Weights of a small GPT-style language model, trained from scratch on English Wikipedia: untied embeddings, a variant of Adam for these matrices.
MLP neurons of a small language model. Each row is named by its layer, matrix (down: output weights) and neuron, and shows model dimensions 0-159. Each number is 128 + 24 x the weight over its row's rms, rounded and kept within 0 to 255. Numbers have three digits each. A neuron's up and down rows have the sign that makes its largest values positive.
After each neuron's rows, "raises" lists the tokens whose logits its output raises most directly, leaving later layers aside.

L6.down269:122123177149097139123109151134116092142163153152138141146111087144136144128111142134127097103179122172067157143172098116108143126153127116150088115157111147101172120143106107145101136084169165135098136143116122163164106117136104140162115117130117130147144131103142145102093125103130120226113149088139138142076111133098128126132114152170137106134146147124099121146098127136118121145125138132084119116144100124108156103144136118121069137119105121122165170153136143108140104099137150
raises: " (", "'", "-", "\n\n", "."

L3.down3:100118082132078104123156150132127155137154181142135141123128138160120112137103089126135118088135145113114146111146101119113115111158155084157098136110116142147150083133116115157144117145145105093160132154107116132105114109150093134118135141134090150158136145121108115133120151116167118028146136082125153161129136120094105097112138174186134154143125181101167154115143117105159114098104144109140129157156124160143149118115138095131120126142156113155155123126117099141167092155119107
raises: "lo", "han", "ly", "ired", "lies"

L6.down458:119137100092139176175106149169142118141125135171133128126119124117110139123125126144115142092186138162085139164164107143115093140137115126155121094150142105138112106118162129109112112131143176128113142147160141156181139086119082133147155107115131140128169140148156137147126121086146099107133131099148138127131138119125122101105099130160124091149138140101097131189130141133158090114071163117093122139114080121082135116114105095131123166119117125156178133114136110101143135123197132
raises: "s", ")", "=", "-", "\""

L6.down82:121121140113142148139116161134144078129137118125133144132102098146104128134136122108122129086169145135093154136159090135122115116125109139099066137127158126157141126107129098148122149146144145153120091154115140143194150134133121119176148106144115142152150140138094149122120133105133117248113125116132150129132166162106117111096105119146092092115156129127095118177128137150116120154110137119116071136131124142103159096125105139151101161130124119147169145179136142103167103118111165
raises: "s", " (", " and", "d", "'"

L6.down150:110124118124139103143104121105150123155169166149129075058159085134096100135137137121119058130151138132155195122171129151087125072123145120140111104137123107167098127149152128144146130137158145127121120120132144133145116158116104117149169114147156084129165139112147109131116137183145104153131090141149152157110149135160139092162161147124165125156150115127124130107114138159131144067111143101143143131093139155124136161105162130154131131160141084157139102123118135137095126149123123
raises: "ept", "oci", "raf", "les", "ipa"

L6.down430:135093126146140162119090153149135096132135154121137124132131103134132118122126125113141119092172113154114175141141095147149124119122106137138081143155155124150160108148112109149125125114134143112112126158099160158192170130146105103179119107099123149143142121114125161109130128109119139200132168129136144142113174112097104103103112140138122059133156184113094115153100125154136122159143154142089113136129102123109119115100105103106080153095120111156179137154143130124165076123094142
raises: " (", "s", "-", " and", ","

L6.down427:123107149118138146158074176155148109174142123107127159153091120163146114116146134151146100121153117155116157144137094138112080154110107137091077109097168096142129111128128108117130161118143140115079105162117112111146144137138113151152147105158127130146131113107111135110133129121105114252138159118138122097101128128119123121116104122144110115130124130136080154167101121132112107165104144097080106102125114155124102104134142104120103176124120129153146140134136148107118085112110111
raises: "-", " (", ",", ")", " and"

L6.down95:120100181092145128160094135118165120156110127159125146111100115092123131142127126091134144107177162154127129136128103131122149145118144128160121084097120116156152073126092128110160106127183125130154144126119181159174099121132146152101138107155100156112140144140124143103135101135136088129123091142121167148059131156160168144162107134157107104114178133143139119153077098153119128110140154137100139155163129096100126131091113093161104122138135129166157154104134154137128133129124137
raises: "rs", "d", "st", "r", "ers"

L6.down241:124121156136142144126097145137134173122177134141144145151135141141125131144175120134136132069127097149104162146144127118122147163134101155142095147133142117130128082152081113160137147114143143122107120130110161136198114143151121144138105122118127129140103153116131144130131191135117131245115147157143140099115156110099119119121145156162091107139158126111143149113102136141138118126104137104093083120123117101123124156116121122117078149093082111146179146146145119139143089104133142
raises: "=", " and", "\n", " (", " in"

L3.down31:126125104060131149155103148134137106074147145151100150137087158142131150106117112144168118139127123162126094121148100107115098108095159153133091110113151123122153142139134109097164141146141122139131104130120099146107150156141093143166118149152132130108130116088106160118085154115141169239095145122130149132130166152155098131147151154121095114109095116114129090153125125146124113160088096159097117118104104145130119122145138124091130138110128142117169100131106139117169123132145097
raises: "|", ".", "-", ",", "\n\n"

L6.down622:133170140116124127117079143156155132145100133155089141109096133156121111116126118081135119080179183091124141170126143158161131123112112091159096122073119141117154110145157099148146152138155114108159145146126112162154150106108113104160111134114126135086143119127133105156100151145143110157126126130148117136082134129094133124129115105133106082109140132092115162128104135159113108141139142124137129151130123130095116140089091114106107135120117118164194161153142134104193145138148194
raises: "ed", "s", "ies", " of", "\n"

L3.down500:102110141124159160128129142110123081163111117120145178145138123158135132125102156130119135112145146147123139114164124157164146109143139150153079126126116093096149116127126132161123167076158102121115139170111129137158131114120113086144075132114119156126127117131116131109137150112113102253114112137114166119131129115111099142122079119107124084112114132131124131148125156118152114128122148143095108159171135107107157118122120126122120173142103126141191118146108122138135120120059122
raises: " and", " of", " (", ",", "."

L3.down259:152148138125130140146153125122101070115119121127142171133150125162103115100145171096131133133131127154157119141146144139102161139146097160110122115133141097112135104111155129137120113107102150120106151123182137158155135126149095156154122153175104140107149097108126110144106131120115134247128127124134098124087144091139135125117109127129118087086129155150150131150084115141113130179140116151099136148100130153086115145115100102111139168121105120111163163127123172114116129119106072
raises: ",", "s", " and", "-", "."

L3.down314:096122123146119175151154111131148168149100119156146141134085105144130116146145140148193125107149153094163110130169107161100107131113168095141125149134113112111166146140137107132127121125112125148096105147136156137171113112112102135134100109176143170108158103106133116116115143096193100175099121089138134155098181136099138118131165116116104113131111173097064127165116128154120124172108117109110114123123120110081129143135138111145144173155133112165116150120125138118152107089116122
raises: "ga", "s", " of", " (", "'"

L3.down214:127110126112116125160079172145119090115114145127141130134149142123130144154164098121134136118115128095134126115171151118096079109097155139139053128121128102115114126142087152130124114106105115141151130127147114145159126136148118106110153161163127117114155136132147148139107153135128127255105143114143145129122181105130106126125145138125105135138132144133148129110149160156168114123131125138101136167105101145119129121105122129131122159096088113150167104133126102135159101094175122
raises: ",", "\"", ".", " (", " and"

L3.down62:136125117128168129107129126116126037138113121103105117120096145165133142150133127091155136105137167130131156146133115123144135164141134126105143126136186100138142108114134087144121149134126111115127144135107148143183151110138127130166120124156136132156103120132114153098138119133108112255140124115142088124118110127126113126109123123119140111156112133122154108156109137095123130158108150134133101127100136156088159138116157143111112169107151122148128139096116130130139110140115135
raises: " of", ",", "s", " (", " and"

L3.down587:171160128161138092141112120157134113138085130153118128126126127111067138142093124089111086108136109149141156112150093129132117154124112111118086091143145111099154156137079125162133133118139141103128084122102150133157127105130109150130182113146125141124141138137119129099104150149097140255134155089140121125114107139136116170107146138110110107087143135132181131162140125124108104125136160156106152129114119120129118151101121104108148130133145129137132149134099146164092102140102118
raises: ".", " and", ";", ",", "n"

L3.down175:139115136111146132147117156143102096121164122142124136159075137131127131124131141116165108106184147143122138176172129160174148118064131128146085117130151101116164128177103120122142163114143168142108117149138114155185149158132118134158148122132086157172112120105112160113108138141146153160140112102121125105117135127163123128123119186147158097151164115173102122126084108127115129147153114123163088142111105134094109129123147102154104136082080132156131123152153167118150103114122145
raises: "-", ".", " (", " in", "\n"

L4.down1:122120142129133130158104121168116160122153144149121174166100101158105147133163102130119131141146098144130143131156139123115127114137092118114068150138152116125135126132108141137130122135173135113122109186164134142147114165141090157109174111130099104155158115144110148090089169101153131218113136129099148126131120132102128124141133158125085127110119123137095108119105114175137135173125138126124097103146135104105170120130124111115096083139099155105148135193130092094178146119112114
raises: ".", "-", "d", "k", " and"

L4.down63:135145114123130126167137136114112082130111124109100160166141146120127116141116150176107100118152119177142103125158138146159106142151153122155076164132144124097150120129126147129124144099147128110121115166105086142133121095137108115162117126118088139113127140102128147108127184155113107251092157129135173155118157145134125126159149128124088136154150140134155091160162114129152084084120121137075124148107134132102151136147129132171132136161112132116135124120115122140123106130155105
raises: " he", ".", ",", "\n\n", " she"

L4.down114:160133124097131111118140147089145125142126157119157129092090139183103133129114170140137163149117094147075145137148122156156127145124099106162171142090140126149129144091134125159143158105141137156114102164097158150142136119147145153105101108104064102146129144109133122105078144139117134138088129131122106149138146096118126126157148134136136118135124173117142125101133093099092119144089110109141156145187082124099102111137114125156093139135142156171114115154121152100188141104177112
raises: "ly", "ten", "\n", "han", "\n\n"

L6.down487:154113102127130169152093140147144155119143109142106153106107130148143164156105082141122133094119139148116137113102135097098118123154107117103135113130089144105112121132102132139134153113167097150109162113162163159127104113194126178135146132136116108138105116110155121102156119099156147098105129097118123130143125128133153148111185076144057121139204129070138132155124086117139151127124188134128126129161106146124131130105114102141166120128155145128118131119103176084121118121134152
raises: "s", "ll", "ng", "y", "ance"

L4.down56:131135133086126142127118118115129255147146149107134138168104103138155114135154126104126156080108127104156151140090142126099163139122117112138091129148140131124112116138123133108126119136156111119121153114124158184188108109122132104127120133115138146135135128117132122151124134116134140244119147117092129112128102123140143147113077136111114123144125101092100151134119148136138131130119131103138111102095105133102076132136126123110141156127094091134142143177131104130102131127155134
raises: "=", "From", "On", "In", "By"

L6.down362:126120139120123118100087169120139101153150136134152149119119084134124117110155143119155126077160117132097169143150123147142137127157122126154101141133154128118146106172108107135116118150168158112123128160144172117199162146158116113147146109143105135134146125114148155146132120133135101170132151117117142148129159153096117138113140165172123067117178148132103161161092154159126114145118144113091093117171071123074130104109077127142113147121102101162169143158135121116155111144153138
raises: "s", " (", " and", " in", "-"

L4.down264:139135135113100118134146112183140135096126140100107139141131152143108142120164133117130158156172123158112125154143106110148136135134107110071041154156160134120160122137136158169097171106118112133145125120143161157192110134167105146126142139130118105139107133096114115074112118131137122130143143096112139149133135161165134153152131169129089116115116151136102143140131096083133126137165125127153145158164118143107202118136143100148086128103131134109162151151099152083153104144124106
raises: ".", "s", " and", "-", "ed"

L6.down496:169091147160102135126114123144143141114135138139114172128141151135117137117125126110165161106163076120129142100174130157157113141133133112119082128136116102106111117176106144143121164107139124146124127147111114130148120111127102129126147116136103154120114112109143140133129138092135110205107127162136153147116145120130143125119175169119118107134158151134128139142112148159102110133116142102083075086105112085113141119159142106120104122060079103157164125159067134108169089084125165
raises: " |", " (", " and", "s", " /"

L6.down24:132133130136116141137163116122116089110094115132127136111178132099149162133151128127083123156113083104151092130093130113102090156147135147118113137174175125099125119097124129129118091161125123114163185146116135123139107134114152104145137138124116156152116160147084140120103124111158078157132104126084073115091159141130160157133135139141117103123122165172112123144107155139170096120162126143100128100148119102117131141134132070185145122146178106106094099158127095160121156123097122
raises: "d", "rs", "ds", "nes", "r"

L6.down271:146113118110156156102121114146142114105105109129122095113127137121137133137163105152156119106152097107106152147143137140090134077166126126136100127101126152116097080158156144143114126121111127106157143120144177111139144111158142098137147128123146094137121108129159117033135099117145143102090123061095100157163143153079158146089165151130114139100086117080135166113164133132120112142156124134164120120144115167110118123144095141166124096153138114094132116099099115142155100102132127
raises: "nce", "n", "ns", "tt", "nt"

L3.down265:123146124113115155094135164150110182126120129126124142166104111104080117108124127142144159146149150110115149136167144127179145074107092146126138125132082101162157127150137134137135109150115113149127122127112133096081096119143151169133134155120124110114132121133117179102128145126137093060136098158143142112066141171108137150101127130096142117143123143116181094111126135123113161122114117129205136108102119111087147082113125126114161066125136118125120104115155121130122102165136106
raises: "ann", "aca", " UTC", "mont", "ied"

L6.down387:155138108113129107120104136129125084119128109131115174108150148129144127126137112112165117141152106138109128138149128168132132129137134123089059111099161144114154197139115142128127162112128147153070146159121153085169138160113123132154096126130130126123131169137097130129079109128172109032135112113081131128115129135151124140109152131138116150120125125120135126123146121097128119134090137121137124161095156157119114128146167092145088155144172129145170110163086146165143158168114146
raises: "ford", "fore", "iev", "itt", "sy"

L3.down324:142087144094107137118098161146107109122122093145123155171103151134157153115144127142126101086148135116115107153121115126171097116110139134151126140121135125144154141136132142107146135101115127142150105136133089147125126130142100114134137137151160095109147149105110173153096150145117147255124164147155122135115178139121129124128175130123107105158135100116127119159156146140140142063101135080071143150107147124144096150131150106133141138137128112165156127113120123136159104114165139
raises: "\n", "\n\n", "  ", " Also", " as"

L3.down632:148135145130148109167146151116112058121129108119124110160133116129086117123114125078125128119154126139121145128136123124110138122155128125105086148104170102096162098135103102137106153129154155133110123175097105129187135153111127126148091121121124164137094100097125125115157146109120140255129125120140135116124108127127133117149131124158112115125116121161126128135136107101109144142143129151084109136120113128072128134140164116082113125102114138132153142115129116096158105138132142
raises: ",", " and", ".", " in", "ed"

L3.down49:121107118084142151128155130117142126127146132177112153124100083160137130121139134111162158141159157164176151136108119155124120160115142132112112160133166140146146116127141094118124125124139103132109093148138128109111130120135080116154104149173074111116140114103109122063157119150099105202131138096095137168103109128132124119150114141144161126115110128137082098127099144143094110173109135137156137131139115066116166132133134103172097134097167158121149175139120140124164147133117086
raises: "er", "ers", ",", ":", "-"

L4.down511:154133128073105112140131126118171210127130115156128155198132109141134135116166115135146135105141134114131173140097096104092113125121134132141094124139136134126113095135121122147132118135129104129112148107095184215158099113151144127134134114133119105156141142114143126148110135136133142255103138110137127130145140119129131112137122155148105137119128117098105145142112154125149119131103118112100103117107106130131068128129099093113117167117093140149100126154153127111144128127124125
raises: "=", "-", "|", "History", "Personal"

L4.down233:133138124104137099152154167162133087155148112152136156168185108119122107116163131171110128147139111129122125135127123138134129110111145151126050154099116081123100126139103132148123150071156115154129122167122114148095111135142077134130122148127086178119149127147118136142101141149117124188119153086138198120101121160137130122154113151109097118060111165174116107100120124132162079116115144170130135155139130100155136131142110107129134134130122144167140130149117146123119116107147136
raises: ".", "–", ",", "A", "'"

L6.down313:124094135127129127155112152161136080120139124155124141154092107162119126133109123151181131077176127143094141155163086125115171149131090125138063134140148103145129119142160124152133142099166121111116099126137162142204137116147122100173111123105106155152161120131105151107122138108147108224146155131129141128118117136095125113121114161137118086147145144112113127151114146136145085142110163115094115169129140149108137115126095108087119143101121120133145135118166120129146092114117149
raises: "s", " of", "-", " and", " ("

L3.down212:138103106100135098142113139150114113114133114124117170163150120149135118103137136140133113151156121146124096132129135117128132103120125110142057150130158088107111163154106164164100156085138111146106142194134133118091095160136110125155117114155114164112156116131130146146120154133129117224136156101117131136136145122131118114151129156146071118124111186145108121108139118120139079139144129150139173179143080128135165139131129104155099112111106136131173137173119130091130108107120096
raises: ".", ",", "/", " and", "-"

L6.down550:129107175111152186156104111121126121140103155122110112119133116151134130099156111107162154108170084131145162151157088136127177145087098121127055128155114153126123131155078117128158123125130186165094134153172141123153148089145104121095150179149109128140149078111110112093137132137125139101126181101099114115110118138139132141119137122118154104120151134093124132086097103158160126121142139128143114147136145142069172110132109134113132131081127125162148138111116130123117146130113151
raises: "s", "ers", "st", "est", "es"

L3.down81:112122119106140139162120152123114057127101112151120183139143111121134142135137149140126077129170127136124091159173154121139128094131117162152094160078154099128151111159123129150129134107147146139103100172125102114131111141128108095149120161130105152122194106150108112123135150126111121222127121115116162129093134152118082129113104129139097132127096140148146108135118125114105133161139137141108138142138127119138148142121124093159110139145072137107158130203144132121146136145081105
raises: ".", ",", " as", " and", ":"

L4.down55:133150128119130114128112136142115127134124135148129136148115157122126129109127140132124112126131157127111106108131123157195119122124150143148113127133132145129127100108153123130111177133123148127164129151105090134126137110150116160130113125165099107111132174128147133139104151152121151223132129138150187144136154116138103126124152152130097106129172144104152100163130133125153108056087106097037086145092124109113112159139116112118131100160129129127122119141106105139185107139205109
raises: "\n\n", "\n", "  ", " The", "."

L6.down634:158110145114132153127133125143133144115132125157125140141123094137110129144145125108146107084151105131119154176130113116121102110114102132088073132138141155134150106138109133161150152114124131103131115159155155173224119129137113124155123130128147124126143128124099135099097140118133141255117160105129142147137173107107134122134111108149109121098141143093116142165109114136128103172125155124119095119085117134136148155147140132137078136131079111141152134147103126149177147110111123
raises: " and", ",", "d", "\n", "s"

L6.down247:110122123141177126092099142138162092113159148132112117141136127140134134123140140085158128081162151138061170137145116118127144120121111109127104114134122135099146109151139125145129148087167136143148120143133140155175112126133123148166134123141100137115168113150142143158132112116131108153143176084162131125124118146122130139121148178165113076092166149124109157167118137164104131144103131118153127161142113131092140159102138113111099134127110111163207176161164127124181107158146159
raises: "s", " and", ",", ".", " ("

L6.down5:092122164120126130166076135153136095137140143142124131181097086173127147099138134112119102088155129127119169210151120169139137154129089154157105130123117144132155081143113124144105124124159158089114110127111156155166144123160116107149144114133104123133161133114137134103082151156146120141136111128160135137088124156111131145108126159163120103136143142140081136157092137141131131161137150109109139140145108130134138108119128091121064150132096114169176147167156150127165114117097131
raises: "-", ".", " and", " (", "="

L3.down625:131145124111063124145146094158123167119096103141156066071144140091143141118138170151118129130151098116096097108109106137142111106117104123117114134104166107130140148127140144111129146125121124121168144138122121133132127120141180114135177117154137114180119109141155121139113133094144118126124123177129103126154189124086159128132122132142093065114106142140131120215127119144161119135168140161114135153135100093122146129143158150140137118173123183111113137153123100122145151117141154
raises: "mber", "nt", "n", "nce", "ds"

L6.down110:129133144088094125120105133117123234117133152138138115165142125122128142121151129119126128081138140111129158130122112131068139149121120113139054115121130149122127107153125118120120138129134144124126123118120153189173098122140118133131117116141137106135121133113161135135124136112129123255115130110121131115136120136121132142121109140120125109114138095136114146140122145140137143129126141126129134117122108119148073120119118118094131135110117132153157119139152137130128117111128136
raises: "-", "=", "\"", "—", "In"

L6.down201:136086129123147115129069154163145110112144114140139151143101107153160131113157141117136123094158123145087184148156121129130122102139120149113077146139135121139107121133113122147129137144145144127115107150112159121188122110135105130168121099111121122133139123119124122103116138113119112249122139096132123119111190156109114113106118138167083096058138123136089120151091137142124104153129120105087118135133123126131154117132117135125097151096084101156139145142144091111144089113113136
raises: " (", "-", " and", "s", "'"

L6.down536:124150134160097105102090128098102128153116132086131087122152104123106146168145126131085112172143122165126150137143114113170165114119158149068085173110149177148109148098105096120133186142123148102120149175129129168146157156124133084145110124139147126112149151167121124117149109168108097152142114140164149139128114142143134146118091101138131184109149121114109133094143109181110120107130104135128152152112081141127145161126107109155160130134124114107125131129138123116144082115173105
raises: "rupt", "ers", "hes", "ability", "por"

L6.down26:160116124110121133158065180148101106121140143120136139127122119159143147081137143125134100079176113128102129154170122117112141135156113109133084131136151138146139093125126118135096136113156145143107117154160109140169135127133137109179148143142106108117162127125137170104100128118123128228131126109129103132093150185136141091131109134166088097132139161127128137148144149150100109152113130113070124136130117130101124120125101098114094131085108111149126131137164154121184086123118144
raises: "-", "s", " (", ",", " in"

L6.down479:137133158091103134141137120129130242111146165129143131159122110128136140119174125115120147085126125123141142131112133108071117127119110112127040123114141155124134113153132126119119127115126120121118149103114166196169125103126127124126135124121128113144119115130138134131141140120136125255110133130121138121147120117143134137110090135117103110132118101127125151135125162131134131154133122121104125105107114121129056119120123128104136143119121133140139122166141128145130112120128136
raises: "=", "-", "|", "The", "In"

L3.down401:156101086085147131130089145133130142109134135154122135194128106143143109138137139138165136093166140152145132145172130103129143146100112135092035172110150130074127137121114149147147159129127127152158111184126125153110124101169147130136142093179110099147134128158134157134105139129125099150128122124141142137115136123156123089097108184149129104136178127145126125099108140149148136159151142131142098148144110100091126150137141085127110144084125097151170147141120125121158099154130153
raises: "s", "-", ",", "/", " in"

L6.down614:121073136150125156139078131151121099115147144136106162153124065155129152119158109145143113080135139151090153120164099143132094132123094129106081159139158120123171116158127108113157130124140160140085124147134100158170120150121093138150147118136127108136125140131133142098112124099137126247118148090126123126098136136144128117112121135176111105121147096146091134134114141166111107166112136155102136089115114150155129119110141116111073140108120120130147131142156131140156099109123132
raises: "-", " (", "y", "/", ")"

L6.down196:101125127155136089157142131113113150147118102139109117154131083098158128132132143144180126122134103087131151144176119129151152114111099151122145147148101137139135106174146165112141136113151126130113137136167100095130143147146106129129104099079111121133152139144147157118128122151131183107117173085171099091113163114120149169135104134157132111137127144137086122183106129096168129051155142131141145161131118107143162144110081115080094090132113109168153121111151105113110136142153140
raises: "ager", "ames", "ches", "ates", "ate"

L6.down428:116090097161132126128125109087147153106150130148124114140130144142133143119137145109169132129117146111101127127125147101155103153115097139133103133121133138143155117152115131121160162120137105135129113094107171135167136108142184109145123159119115120143088143107120124159074144119140080089101113127110142141157103114111125156165165204113156087122146167104156114165117153154124151081091156104116126160117118127143152081124134121097061142109161132156115111122131158154139089177149156
raises: "ly", "lies", "ll", "less", "ford"

L6.down339:114112124109125138148108136156115134165118148122170143112102133123150121082133158105169122140162097153114158158149090092146106100122140120095062124152130107129125120125117133130086176132124127122144111101103121141136125125152125092119118132163093134154121113153164150136110139122088097168144137125083113106107145174141161105131153173119137068100145111100123127126115083136114109146120134137112108136053069117133094103160117095102134172129169111178118141137113136099122111128125153
raises: " |", "\"", "=", "-", " ("

L3.down192:138148120132164115144130134108142089120100137148151152124152124113135126104126158109137108174132110152129098149141104143156108110161161157128127162139167123119144161124155114145144149110113121114131115156138107139127109142114100112159154167162109151135131139126132142106087162114073121255106140117116151132117149135146121132144117117160115138073123128148144144136113125131153132107093118148088153148129103113119150130147155150132126140130121121124154131161059114126128124136121121
raises: ".", ",", ";", " with", " the"

L4.down267:136124141156143118140147118153118130130111125144134162136129100154117103084118149117071147112131124131133141152145111128116139129156122153115105114172170161168135159103107104205135115179130119093147124166122148177099117135140132113159094136127138182128119149141119091120117132122077091227108110132108091157127198098163145130114149115138111083109136126109124129154104135129119154110153111141117131100157100166128117107157112116096136146116132124122127122129138126113139159140134164
raises: "d", "ds", "do", "to", "end"

L3.down594:130148138104131092158136157161129127138112112129130165166139136119127156112155103150107123184175127115153077124149125144119134098137118141138037156112100097086103131123103162155116155118112129128129134173121133146116111157127087128127133126150097165103173133123125147154119164151125155198128143108108136156120126155136112112161103128119082121121109150152118116109132126136159047110133125156091156163126102098155168119119136124144101142121115127117150128185107117145113135125136106
raises: ".", ",", "A", "–", "B"